config.toml
head_dim = 64
d_mlp = 1536
norm_place = "pre"
init = "uniform"
init_std_o = 0.00495
beta1 = 0.93
MLP neurons of a small language model. Each row is named by its layer, matrix (up: input weights) and neuron, and shows model dimensions 16-143. Each number is 500 + 40 x the weight over its row's rms, rounded and kept within 0 to 999. Numbers have three digits each.
Before each neuron's rows, "fires after" lists the tokens most often just before its 100 highest values on Wikipedia text that the model never trained on. A number after a token or word is its count.

fires after: "the " 24, "1" 11, ". " 10, "The " 9, "of " 7, "Comm" 4
L6.up1054:497474468491459474439455546481496563492496452499466516486547521503523600534546511630504517478467453542454472464499493526483460535455523546555488518502523440452522500526482457468506362485484548577572495506539465528465484519456471567556503523538510439504475478477456549461490533501548520431463483483462408521475450512538530453455508438496516487471469533547543477504554546492550535502468

fires after: "T" 20, "K" 12, "V" 11, "W" 6, "\\" 4
L3.up1133:536501531504539565533405501550522498521430443475530480562547496472496487555492495524538425444523453406479479516435474509524423556469523551432532485528521528503546478402485477515471541531439574483499496521494522462568469484554457428467510508514500520407503549449470511495517493529479509504473538440474470480502469534531518441521421481473484544453455471477459550512497614470562402487432

fires after: "one " 27, "\n" 21, "number " 7, "some " 6, "List " 5
L3.up1154:506487513511475506521451478504517544465526483579506517490500478386445539452513463522538484446543480527474475527535512531569529477526499460582468495478509547462498521541468477441551510526484486540448516465569371517477510577506523505512485506471484485517533550477502528500438537620529500446541560544512510457426505511469533511526516446494494502506528413552506455490528507530539525510429

fires after: "\n" 42, "| " 12, "- " 8, "Comm" 5, "% " 4, "Officer " 4
L3.up278:468433538560543529491503535468459464507508550515484443485459551441496506466501497518453442472456434486485458460489449547463502570471536531516534524501490527481416501480536452454513469399492473436482551583448457455473523428539514514558449549544535521515440516440542562480490472518473510464586459430507525482538520469512502550499519526440568489530508554557480496496478490464533518581466

fires after: "the " 33, "The " 19, "@ " 4
L3.up1366:445474498497468474444523478496551524572547433430543484542461537488522480531476493472565514487496486456507471547525468465487520566494523458530448524594514458504525527520487485503535495478562549528526527546394575502499415525494542582477467551572482493449566514435463498525510553428523599490592547458544522522541480442522474494512560473524491552471450565538485493515494514477413440583496

fires after: "- " 35, "and " 20, "a " 5, "| " 4
L3.up775:491480492537438539532551525445521473482501556458472529527466461531440477439485514476466478538460454498567482532508425516513507511491467479457532546494463601509495430523496499528438505502549479506533499435443447430536489538578502476533443500485490490563557442563496472533530535443471496476499476420550514494495504495396517513463609508496511479538537469535448502456468566459429462474431

fires after: ", " 41, "), " 11, "\", " 7
L3.up632:511454472508535462519566546475505515453487534518542494489512488524512460504524516525387426529493401526540512488509470562479559494405523555508502460483490506535504471426500495491475460525498547475481513462558527428517494467503521530479502522529421452544476482500464502539533457449473542524507497517558484520482431447498479534468481523490567478478505524421437520396551492495431514557469

fires after: ", " 66, ". " 9, "\n\n" 5, "; " 4
L3.up926:515428543599473457509498547476533440486473595533472526524522481475537506507508507495524478611496453511505562439543509573476477520508542591443562485467540554507480492503559592450404546467490476474430499531505467593519536518521529412431537491488511435483558550470491526503505485498520508504466497478549472480467508431435530545522475522538497500427474444504513519440480451532475441518534

fires after: "==" 62, "the " 19, "===" 16
L3.up583:494543526454504502537494511429426474419466465529547523495515432562507524523464450493420387439453514555454426450554487514534514514507555490449536436518450496546576514493553438443557500479462531489511484485489532491451484497454479515476540500477509491440526563551460498527438563500476494422497527502523535532512528426431519436565570427470478514497489490529556543477492509474561609483461

fires after: "| " 44, "- " 13, "in " 8, "= " 4
L6.up109:528420513516500522521501565444484508525493536511473461525467540523467486505478463443516524470540493530441511545495498465547472524496536483513466543460542518560450504520493520545443457450527622497472458545575498499520401495494486524533509525495563567492520478410527480486499401593454488543483533517536534479475531493419491511569524541553543540436493452482543496490478492535436488490489

fires after: "| " 51, ": " 5, "on " 5
L3.up1468:431480454518500506479536519557451488474505417513571468601494424495487449546532546477477459472489486575482493508528499557539577435543552409473475518487481457504503507475504458497466443438627541448500577428507473539459553476518503507453463561519498514463390498479427490481529542552511486528459491428474556413452455401507523528527470490565484467496546527491538467426523497475499567499515

fires after: ", " 32, "; " 10, "that " 7, "0" 5, "if " 4, ". " 4
L3.up134:507453483502491481434525469498539504468532560494404495423552473461496585556567499527467533510429518501554440479470451541440508496455530526508501575534539564553549480567456442476487496480501524491562471483573485526459528487501492420482485573522508537525501477477483498493514563485555570490443479531443466571457500502483514539487544507476505569514519400483549493482517474586465491510509

fires after: ", " 53, "; " 13, "that " 7, "and " 5
L3.up1296:458437542505427517475473495458481501477468524546487469499560459441505446564483441556453485532461542509487464410514452557517476526516543492500524472450496472566511514552446565394526416448508448533491517495504486560488517483554521504483485532459469520484540527496520455526569479425547478533514489511500575448558485492527520553549565466543539533545425506510456480428503482472502490467522

fires after: "- " 19, ". " 16, ") " 15, "\n\n" 13, "He " 5, "wi" 4
L3.up1301:556536467564501532492542469434370538463488553495503556508476507493524471463492520468531490565451483514495502446504521501503504514550537532491572436501489508532554445493455483512453465460503460409502411427490511441516455547515441442464512544580432451470567484486542477486486504499496487473559569496537488519480481521492521549454503566540560479452488511561404482441490530490528510566478

fires after: "the " 24, "a " 22, "The " 7, "an " 5, "s " 4
L3.up1080:526435507475531412444523491502572533492478490548449453574457515456499427484451451479473511454463497559494495528605526505491499458473534526583480447512461601548411562487517497435550489437532602530557495529521567469535525474465460477505477439564506525471469465486531508548485479516534531502483516490512538550521454457529457473459494545447464530489540448495545467478516553506489475453535

fires after: "| " 26, ", " 16, ") " 11, "of " 5, "- " 5, "In " 4
L3.up128:567561615454545511538453525510566493454490489511516507574411500548452452543521456508483464469515501530536522497490521537516490583500471497455493477566561591512496551491513507408483546487479456524511481486516496517491516517450567521410523494522508499591522459529524521521469511439491567501472511481418527535617480516492495511505513512508457476509507506414547576543467475486455445565501

fires after: "University " 25, "in " 10, "the " 8, "Institute " 7, "Stadium" 4, "Museum " 4
L3.up644:473536426506503526488469472521437439481493493596470402514523520509470456477506453473499436477561479569530501469492516523481543491548511473510541446492536506444489542451536539508565538552555513493457488489504479447438525449513521478514482544518484497483472505483535551443465564528492508580508458416544554448424506551543477521451421502461519540423507464482499496503519519543530533431510

fires after: "the " 24, "'" 23, "her " 6, "s " 5, "a " 5, "his " 4
L3.up92:438402551454490505592481434528503519563473459491519506573502487467448493483498535499510434495512525469528505513521582509452524496424545465483468517550516558561472470516548498463460523486545430581493470489542483481518506527541421548529515427465498515515457459523478508472428533472490495484571507437500471411531461530423519525466524531504511442453505437488477504475551448488480534497553

fires after: "\n" 16, "number " 12, "List " 8, "-" 6, "list " 5, "pair " 4
L3.up326:482472418537443553532495528512512510483501520498505482497478517415513502470562483539429502463470438469515470473529457589588451471466541464615482469459461473543456464511472557477565486462510508552416458493480483523486508520516519547534516521504542493525488463513485469466511499544498478536569549533523604527411449455485492493557490484518463466509502435475480441417493440495506443524449

fires after: "; " 40, "| " 32
L3.up852:585415478502453558449521471463507456538501561515510515496527436461473436481537565523502496565523398486508545491539544460466516516424473491461522526499509562497465464453467516513493522447552483416474556551467529492633532508493528456468467560533588528444560443521541527573480520503471480472541544473532465587502511509507534507532532541462501493444475493513473557477569563555460495448464

fires after: ", " 46, "0" 9, "–" 4
L3.up1285:518486529479474413529539490445458562416528529463485507487539508524498482514509479534463496526585476497460531541522474518480540545427516552525521419493548469495525491494535523560507503582457482496491506485555503490470505447522509506427559470529536451515552481509427518500565489495430569468548530531548478512461499438492460496527528546515471488457518513487552480555421557463472483509500

fires after: "the " 34, "The " 12, "0" 4
L3.up823:569506419538555521481496537523503489638442516480450464563474525496477500528490516487543575482479551482514493466483502490540499629563540492469490490479530548487529472433487569482502412467530513505513509471551492533548445483485489467511481431497557502453547505465549451579436515474506460489607471537493409481635450556513484509490521460467530514450510516577479531553460496554500565583527

fires after: "201" 32, "| " 11, "200" 8, "202" 6, "0" 5
L3.up559:506476544499493439506486463408504497494490517468450469552533442479515526507527501516482508452505511503509478541542508483455472488487552522420538421501558506484538479480613516508429439493512524451542510535538574520446480513486510404503504539435417482410461511565497573470579544418502509527486495478541529609515420526458483556469588474502513486485513443523506506517484554506473515508523

fires after: "| " 35, "-" 6, "Inter" 5, "+" 4, "\n" 4, "- " 4
L6.up383:553494565514502536531547514466471502526565446554476489551484489539470494461558453477564544547491517527516458547473496569517499441561477508494500552507508466545565553489522469533504448535541515484497449533477493476536516475496527486484502463496546490508524536503542585549505427565508496519515558446519558489470474480473478467511545511507449493438470454497490571529526501511498485496492

fires after: "In " 20, "in " 17, "the " 14, "From " 4
L3.up1363:485533514445482565597460506504496529502488492588521515479434483472492441500490455496421510506530516480587480460494524525486485535497497462500567485608505528516518481492512501480510520479538471459538467481534531466474509504515487477468443436515562541554527467523474503499485496552491521492398511502541484442542569485500534511520545531559589483507476492519564546517494473508528536486532

fires after: "to " 17, "In " 13, "in " 7, "5" 7, "==" 6
L3.up1530:559451534411483487601498458468526493483471417531460473451498495456544487448483432467510483520550527503511505542515517474519528553452455433471537442516573506474567532524554522511617565419567542513515487483485503475518428449458497483498491456464509496539527463489421505549585535533501570451529483474515556438547489548467472530463560526520564519596533520481569526489502470542470423496481

fires after: "| " 46, "have " 4
L3.up51:422497468420508524507522452523510533542421482457499450543523472454516544609504465468512502501511492524484436539565527499489575494511558500472488421571535462450549467489410462543522482537519459437528499411484500525493490447443476446497544518524480547524525475464453439537521499469504619483473489454515456496457496553512528477453515414499505469464556495453442488513560575555458531497510

fires after: "the " 64, "his " 7, "'" 6
L3.up1200:529516486532482453536471503552520468512538455452498490493526457489481489504493531474540495504516527483574452554542499503424497499460559428572509491493456408493468461474483446476526432489485470525500510471550570497517549569577495555510529535489420493390434523485482451527432507497578439476555468509474471492563399508549532557487398505507478507530516495528505455498475486507502568497434

fires after: "\n" 42, "List " 7, "|" 5
L3.up545:458508485448533465465543484515448550531598520568467521477482456453510496521455427497454530501525455516512478488528505527446531528489445502458470488539523533538420498500485499498449516430510410508483511490500484592463490593505510565514578565472512442464446444470481500502437502548471448491534510553480519454470510547487510459537522474509472549474489406509447498548476498524541508519511

fires after: ". " 56, "However" 7, "\n\n" 7, "that " 6
L3.up776:559560433531500532482536485414472515517562467491445578482557436473507501569508490452519463554505524550529529401447466537483495453488521542472504506513476503508473480513491518478508490492536504481494467548469474488513544502431476466393471539535547455486426496516504513486512483439447475445443530469555442396496504501480522476499466507533504484517431424535488422463544442551554449546454

fires after: "and " 55, ", " 18
L3.up638:492455503512509526419472474484553496485521512448510499485476516494459457516551466478414504458477580458488483569512467479447513502517490568395473543528473533536532478506488521490564541482518545571487481511525452498463510590505444484511518505507547451547492452526526485518427484471513529513500446509501466507491532433460516489539534552574511557470528510446514545470526476520520498462493

fires after: ", " 41, "(" 32
L3.up1069:433397514532441441480433527503533489514501533475478521456496487447570470512517513560404491537536500543513512434504524558480548497524499500510489471433535450514543424490511494463428540463536512492529499523425506518487507543499522511468501583451491489515475502465485502575471466513492444485543513495582512481459497467470507473454555518541510472487450599561482499498529543478544462485466

fires after: "-" 33, "a " 11, "the " 9, "was " 6, "+" 5
L3.up107:504479455476457487540549443555544455533547556471562485489539539537448567601509463518506472493459528544516529561537529452574423435595506486489565439473591556572514519425470427518534529411483470536428470482483449492538524492535559458460508469532477629499477516513517497515526476543457514528476520541550512542488406450495478531470485476503465537421513407533571521501520542509489562446508

fires after: "in " 23, "the " 16, "In " 5, "For " 5, "by " 4, "at " 4
L6.up591:536511562524458602509507534510511514478458561475565503501462546410476485534495457509488546485476483504505503554531525521479561557516489488487548487566495504417506523525513475477500510487511478503525496488461456521521364503459445528429506480444525551471457457549523471497544468514488536514473447429535501411453537417420564514493583521530509530414448490505501443425540526520521468467513

fires after: "the " 44, "The " 9, "| " 6, "Mar" 4, "s " 4, "le" 4
L3.up1196:573570492491534503471462468501568514510513553481535432507499541503534454456528466527492498459443538499529464481504537547464557530469495487551474461443483516460537526512503479474534521494539460469416457477519461511504563470543448431489577471512475481458434469468454507489458531517431471471506546469481507466539443450512522467435428485481513551439489515464548499458520495395431443553521

fires after: "the " 38, ", " 11, "The " 7, "| " 5, ": " 5, "\"" 4
L3.up618:575451472460500439539521455522615459513489517515440489551472479472533453539500526530509465504506407570485495487544518434523512451457483494514512463559499540518421484503502551487499520514469463520460531445590519479519547557508499438466575503545486504506520465516488415519547507493521518513488468507452536621491464505440525499487507503487501437533449460515515457530526601478522481518460

fires after: "the " 46, "| " 5, "The " 5, "of " 4
L3.up310:495515493438463440585513473430502510400557518537513447509527438463467447538531560455457505519501448454476474510513457436509532604465526537571453522543497502544460461483554506548485511545535432600475541483502561474522476507491536497490442506551432486488480468529511468471556498518502537468485485454554558532458480492514496451513498486444493537542457524473522491509517556470455565495549

fires after: "==" 31, "===" 20, ")" 13, "." 5, "," 4
L6.up1096:452496626420528451483480467465510594463533503569493440511513509459519503505518499579415513391531441544482534510484522500463539569563523512411582462445514431525435507505479441428446462497498510541532495465498535490576505493429445504505506490475567531500508525465535438558537557536459524450426499515523553427463559460515478497468558505547480566519514487520507444424464499574482487525544

fires after: "'" 41, "the " 7, "in " 7, "from " 5, "a " 5, "on " 4
L3.up785:520462479469443523465525459512561462446460485459489431515505464491548451466516451525475472446509561500458553516484497521499591529472524425517511455543468552452465536486531493487495536530534501480522524443530497484464451459531466505517443532489430584532508473465483445538538528505569498520523477447503544548487476531515549501459435512428517522542556445411459545405462493515524531482538

fires after: "| " 33, ", " 14, "6" 5, ": " 4
L3.up1384:501445486497452409459468520485477473500497511532450456566536574449511523541504496518436512451585496474449534389590524559512489506502478542462454522536510477485570492459506478545517510606438524495432495527529523495491577467507499484428519491502510483590522472526500540528475433437491486554544525446525457564477605502495541510532565494463465501482495554491498531495530442492546547503526

fires after: "as " 17, ". " 13, "a " 7, "No" 7, "s " 4, "her " 4
L3.up725:493474560535453563478506508526535560478480546508445395522502486538480509412534541477470490467545564442532451493513553527480461482547554385508500546590494480491531479486453485461532538516487492437575532500511472450429480466486451463506474501487492463492490487522443484520506523576430500492498546515526465508499500491470572512518574546580468509505497455521521494485492462474486489450522

fires after: "| " 26, "the " 14, "Date " 6, "at " 4
L3.up1458:592522507489506508502512491492547430489500539491551524498458503513480441536531522473466518458464520551491464501518518514498489567562549520479420462508435555431507524491538546530426462538487427509523492523522503484410449503454464488455533454562459489465491563563443466525517602490600427446481531475532549509523478426485432458424502468481511508469450550468506483463490442534501485520528

fires after: "; " 34, "| " 14, "(" 11, "Did " 4, "did " 4
L3.up760:497519539519419563468478488439481503516493518527458521502548523475476504465506500466502577534447445553467484520450437487517452497445531494429459558538494539555491463461511443475474560525501494525495582473443524587495489481560506469591565567593492471520505457471514457546492479492552504517579504483538429532461516535416557479519507476497526498520523401472495480564472534525483486503463

fires after: "|" 30, "% " 15, "==" 11, "\n" 4
L3.up210:494479505553410518522505504521455527522549523528537490507440457475482549600534426483568465469514540536436501587545515457467525530485578452530480509501491507535508512543448501460507527403501437532522384465501440449501487502485448543388509495486423536546553484531470463463530554539467555422489451464491570517490499575485461470527470440452496462505442442498496522516474520519496543493520

fires after: "was " 17, "are " 8, "is " 7, "were " 7, "not " 6, "'" 5
L3.up750:554456545503472499457498511540477498551518510536561501535490453445555517511518480498547509581480406532422410558384541454472465564515464495537482466513520485544488576454506481474582503480403554545571423505511462503482461492471491536501490525496463495506533434455498503508399465591464550444505505542511503540522431479465496543518504455547497557525545525489513449490468511522556462479506

fires after: "| " 21, "and " 17, ", " 15, "(" 10, "; " 9
L3.up1416:501554466467480527505514496440493536488440495435414554473476558465494468515486463459470489531536469520450496545467488512474460528500471540508511550504522524446466447514457531437527461482560483561463424508493507518508552566499398438480430437488458451502536448555501496491527519436489448429462555530513512513493573506476533482503531465517463527512434553518527497527513588519533481514516

fires after: "| " 34, ". " 13, "GF " 8, ": " 7, "\"" 7, "(" 6
L3.up656:549559488494528467502441471539459401483549515506526473473436508523510556573535491466527457509451513514466554491471506540469572459421477491465445440504434518450539463434513507537453458397506569496487566525475479576532535543585495476533558481529540524541462474499480482535503471495492492508502569502463474501489469524518550445546479473499432541563495511510466436575469521484568456568489

fires after: "the " 53, "The " 10, " " 7, "in" 4
L3.up361:497479512507506520465587440485500455460508536535530426581505496502486494492457497466490489500541465506554525567560460415436491552495515466530568473525483561535542465439500475453545477539564510512500469513544500540500470551488524456540462518521484478464425569462464511465502450481454493538502520520533526578487490476512526520503475508446555496504468497439528499452527555437561498483559

fires after: ", " 57, "there " 15, "which " 4
L3.up860:517429408489464494481504460431517471455504507539419521504516427429532528502491483488449535485461518510465500516495427512523517485526475571477478466489475570471495519528474507458490510528527538471441569529541499533544450468549509444428501471513476509473540509491515497471536500511516552450473521479544505575455502497550579481528470521474544532408505482429559507552508489512522480509480

fires after: "In " 21, "On " 12, "that " 7, "October " 5, "same " 4, "Prior " 4
L3.up4:618453497452524509553475471480559448502480581528460512601349522478513475461527468572479507508425519577503470552543487539522477494441544481502500456531443505471513543528479550545510490507553517547520513501522465515467483535506499472468410480506485406558470521464444422509553520546547488535526468468567424480452529412487535516526517545512548583505486500488600529393552508490487418473522

fires after: "'" 58, "| " 6, "’" 5, "a " 4
L3.up922:509480492491417494516481446479521507522429418420479487413488461472462522443533429545474463473552468528532477489495533508536542520507542539532446489513454541482551474481489557463522470517510511471547506480490447447474567502511471494572587449537524516505550554562550483571601485562501521515456517522470454423498482525492478525462474483534459486500560445483562501462487527463510538461502

fires after: "in " 28, "a " 16, "from " 7, "at " 6, "\n\n" 6, "In " 5
L6.up1227:552446451494488426475502470460448520504517468521482442520428510478487473523411445503457520476506558452444519484578540419542493531538443541502506582488470491601487562540490543525556474557487511461518511526447584577509461495558407424541586455498526507502493539497457479463506448502446483589476514467555570577414472435534489532537445503499452567495441490467497513393489526541494460526503

fires after: "| " 30, "\n" 21, "|" 15, "No" 6
L6.up316:505585527460510540534442414519409532541519449595458515588472505481439536481551499463494506504480434516479503552513463513520476414478450538526578540486417495491468554543514445514563437488537453513553471478507528525586493478532501566468504520492548421550497536491586562521480476534547548487549548515519470556495548480480521538538496525518470529540455512452446506520485501506481471500503

fires after: "the " 19, "of " 17, "in " 13, "for " 5, "'" 4, "from " 4
L3.up245:569562493437540436500424499553550490547527457472471523512489481509484416525533435510491489450525519493486541472558498490495502545489468482537517472521545462535499516594577471515514487467508515516547512525445498411444478590509505480521473545431468437558497485504443549563495529516522506501582468482492482496529454490459592496482549477529450522513435507504545522458560489550625501477489

fires after: "'" 42, "the " 37, "The " 4
L3.up1108:503502552561487541499517484450488474505534491493520514546517428462470492565566416455445429483578442476515568423503487425543443524450516483552502482483457460579486474442475453455589532455491483486474422468551499471485488565540508478479524485493476549493435476486460539544454512487464481538424535521449543611463426428505457444589519477493430542449460486500538423453510509508525540507452

fires after: ", " 38, ". " 12
L6.up183:589478486555556482557443491580562478463513492450490482464420489504507645534477444518506496549438466484463422530528493574451482536497448479497512574451502495503574413525525487535497476457485496538521474503590528461487545502501457544495535521521464461548545481487402491485468430484541461474498557472499402490545477514452502461385493460553479481513527473440460481445496485499553484525523

fires after: "| " 27, "the " 23, ". " 9, "\n\n" 8, "The " 5, "(" 4
L3.up921:557534505515517486530484531448502531491592537460465478515566495480462470553526491451444480472520481460515455519457450485450534581525476501538451439478481496482458407433500537465493451461504555519456463476510528516423473586501480518520549464503492512506455453490512455481494615548562507462440568532475486573467485555546538470499533514544542470548487522510480506507556511525472569533531

fires after: ", " 43, "| " 16, "(" 13, "." 5
L3.up207:556443467551479463530554425475542413482512536504492439502458597456455444542510506505450484567530509482464521504520504492564434446438477485573485458492481515536505438514470482424557509500559486480580528520426473527443517454489558436441464543520512460572557473534459470566531442497499557551503415397465420524489457475508487518502494482431529443513562576501480536490441531440507542525456

fires after: ", " 47, "and " 23, "; " 8, "that " 5
L3.up529:538454516478485463472499578500498508551527499530501478487537470500487497465519528479484497493518505515477516462467498536467446544501481499445553529547502566510568483500462449534485570543507508501498555464474437581434523533498525522507470521510587481480483471489522473531563499469393474481494417524505519507420474480458480546529514477499460546530493571451508451435511525480548441460490

fires after: "." 29, ", " 17, "p" 8
L3.up1129:496503492481449462477521440462545468514530548435523390550497527469508540501546518482515491494492484456507499474464497483502511538476489499539411468554505462549555516500475479540475567504518487487464496470478527540509463553479440495422525532507436427546503586464562561551508509439473545548492499480483503508485552518504489519461442504477461543474546518528502512497450475547552527500525

fires after: "the " 51, "- " 9, "The " 9, "and " 8, "| " 4
L6.up1496:515462565546555567450470510539447453460535527484508535529443582489504472552557448489487452483505459522492467547510491452423560490476516525449539492543523445514471480549494425433471435495432500487547500564514461463465513570457540485512437500452443474540456504566532495464530478430548530600452553524509481563510534458475435524453511483424494468502471513561524451527530505538516558463554

fires after: "the " 27, "a " 27, "Soccer " 8, "The " 7, "A " 4
L3.up748:560537488485543491504518522521517462543518450556559433574484479489443501532527502462496505535565554493463469542511487542471524516539580490439478508562474435474485504522587445486529433461552486407469506539499482426525504438487536568462488463525517409466433498533532491460423491520451523477499483544535524486561489491520469495468544502488479411465587460498534556418525477487518538461495

fires after: "In " 31, "On " 11, "| " 9, "(" 9, "in " 8
L3.up479:442538511444493525566476431475502515460429552516576475516422497512475466476521461567516450539486476460481502491446508495557556517526574498449455475500490529450556562530548532520469551472543501544528516495514492503536555451469496506476570535468474476519498556436501499524424473506439459601541597508460511452491538502516515508481523535523447556479536548481577551427501494578581514540465

fires after: "the " 53, "===" 11, "The " 9, "==" 9, "====" 4
L3.up345:474538541502545533502468563505495539530611470492445500497489396544532477586543517529536455539462477583470502520510514505510500549461566470581551467527497462485483542513556451481535532494552497542463478530540496550470462529523517505452484503470444445461462508468519501554453565501496425528558527471533537484440439455490521461440459503438495426503460519443471517464472529516561519551491

fires after: "\n" 24, "–" 15, "- " 11, "| " 10, ", " 9, "Fil" 4
L6.up77:520462528492549551581485548457462501555480494500562579501530548536508526510475517525468503534539498485540497532478505413486570421458557576546526449548486513519524501480475532510506532394502541550515494523451520584487476526489471443453493511536429462462489438506527470528432516556499481473500438525587568475506531522433515475492561471489471517463476471498521443567457535561519463565422

fires after: " " 19, "\n" 12, "Votes " 12, "Party " 11, "| " 6, "\n\n" 4
L3.up244:575575522544523563508483494483533481443472537414466476540482497526510478556478565476502386487450485518507466600504538555553532444471608507411560495435489520487543464489465467549515514528434513485472516502586504473467499486496512449450487538525462521473515559523436482551546475533452523492505514563500526491519531450470472538541449491483455545509500499475492511586497549475491495498464

fires after: "the " 28, "to " 10, "The " 10, "is " 4, "a " 4
L6.up277:521556559516477548475490450506555562513516487509519537494560509584589442536558487458487445482462527512509535526580496504450569459492531535501515514559562584448473466474568519544468491414574562480475429537436532502491541560442483506506430535494510519522539503475491561501499531497487523398428485492486527505530405455475530437473497553503497523473514492441508439484521450500481505445516

fires after: "\n\n" 25, ". " 18, "; " 6, "As " 6, "\n" 4
L3.up800:480549580509496546551487490468528588493501508546514510567563494479468442517502447474514451437465504555497481497476546590520558516539521517496438486535518518536524538462540528508511520506567487506554498502454430514536600470458468544469435580517478510447529422524484464501432588486469465500570501437515514507466460526459493521574498575599487507536456493559447414476463467522503544514484

fires after: "N" 22, "H" 11, "No" 10, "L" 5, "M" 5
L3.up183:434491538491462476501506545446485477491491516483501530452488379515425511576514560492566488490443496489561447510516547529520461451488477520463516517494452559466500505529473455514613488517523559519504536498616466516498449455478477546496519446502500473460522494440513491550548471603535513476459509588506493425498512594490488549495575523535566439499455443454501496506538454540499413460477

fires after: "\n" 96
L3.up739:553481465466492527524457445520464478473525563454592513456528505489440513461470470421563479457548437474473581493459473501520501553510445503501468553450512520482449533547478538536452515493528565535470495500528421531423479611586473500490516515435514530533561532538411487486440421537465519497517457491447469477478484560508523430504409469528562550545480427493505489522474501541562462498535

fires after: "," 16, "to " 16, "of " 15, "in " 7, "from " 5, "for " 4
L3.up1233:547548520512526455544499549540483523468474493517511540533496646478485459471442477522464508481587473442500552517465510473538452481490544495487480479514514507444493576493531495554568528484507467513456525494504473547470536459443453512510468539489481495579607483422493451430505617453549507567455486504507512457442431478533497502478499459530546546562477559494525520522492489545481511472528

fires after: "a " 15, "is " 11, "was " 9, "Un" 6, "been " 6, "are " 6
L3.up614:460520519462487525521492494476490414473583516535495532497557444508475528535514457494519482514515474527541480575491546546440556533537530455507474465533518541489470473501431506535543495473528465454506411511483535417460450563543519444471534487544508494468521485491494486539467530565492549433493524508544598486454440533472482543551492517558525516455537372457498562469460587494509541492501

fires after: "the " 14, "-" 10, "\\" 9, "W" 9, "H" 8, "The " 5
L3.up1030:520444501515482580564538484447524527552388486548547493474543491526540460544510464524513476471514509487538473422526527506504492509554523508539499578478581479499438425461484508545493444504478543503476405489511544585529495524479510500453492510441473492440490528500478522574480546478477518526509506551502469532515415586450502455527464453511428421511446416500479533538569461494529530544490

fires after: "one " 26, "\n\n" 25, "| " 14, "|" 12, "a " 5
L3.up1509:485417471588550514523507484453485464484508559430464476481490578558443555498534552519487434496564521468531514479520467528490492558499507476517539402493535545439451457524543467525492503508492483556523478515554486464545464551570582485529506492567553497459516540503463512474558438516507451426535533517515453541441493523496593525460524486491473520550467419457449577504525524580498564541450

fires after: "the " 38, "The " 18, "in " 7
L6.up140:400393518519538544541519545446504474483540452518510481619513483456400499536482410546460500501545553446553463501427499447454481462480524540563513490492524559523480513547503495454500519535505428439432510513529560538470489624524460483471471529510452507494490526471497492502459528512543491472460585474541518473480509528443510521503500508548489518478504464503526480548563461529534477505567

fires after: "." 54, "6 " 9, "8 " 6, "5 " 5, "9 " 4
L3.up1074:518540498542519420516511494510441451536519522532522550432505522555510509532527505468531491497502551431438509500514499489521535481495528515551583447448489549580552458495476573517513509489456526506421536496439489495514485511537534541503528514545561509420557511505563479511518507454481542506435477463453541471530521470522534471488473507517482514547498470525543441455533463603468473470469

fires after: "As " 12, ". " 11, "S" 9, "According " 9, "In " 7, "Prior " 4
L3.up234:527512562500479486491510458419483494505577523483420475466434611428498514579500480484494412515479522485506531523493483561449569553566454508483504478536418603484536535468514456534466496519562481487535448483444515544529493589484437515473410501476563490517505515509499497475486517489457378533492508516529547509487509473581446474489542538515501513491481519524515457419517551512503441493509

fires after: "| " 26, "— " 16, "- " 16, "– " 14, "0" 13
L3.up901:480430491460514405468555499500400494469496477522487540485563490551449481551553540427357536514556471525461465526529522528373452508467464592499570481487448493485477492515506536500459480520536506515575484477512495519441573495526409439506548489533460532482493483513475508500536522571453503500486470503501506435524534496510505491444544471522515562480490558530495465494462506476488479453513

fires after: "N" 19, "Z" 9, "No" 9, "n" 6, "J" 6, "Se" 4
L3.up397:561490510470465442488534467465494423518456560524500501562485527523447459527500494489577529489430469546496494434495458514596519537453476497474486482449497472488509491515531475492575472421526512452514487580526559510541443532473547489519471554473494490426484535431504519496586505550466485397448486546521472427503483501452511490449496526504485479516523433486486441501538451507423521441515

fires after: "." 31, "6 " 5, ") " 5, "2 " 4, "9 " 4, "5 " 4
L3.up779:512527433485571552484492555508502456515525538513554565430487496484459482458548455391482499509461411544476540420475511489434467493537487454562483526483441481483551477425457553535516494525522531500546463561507525545509504461463484522517489500550550509503579476485509469548506545541475490544476466506471438471483544449532517507460492491459519503489467567500557427478455468485511472574517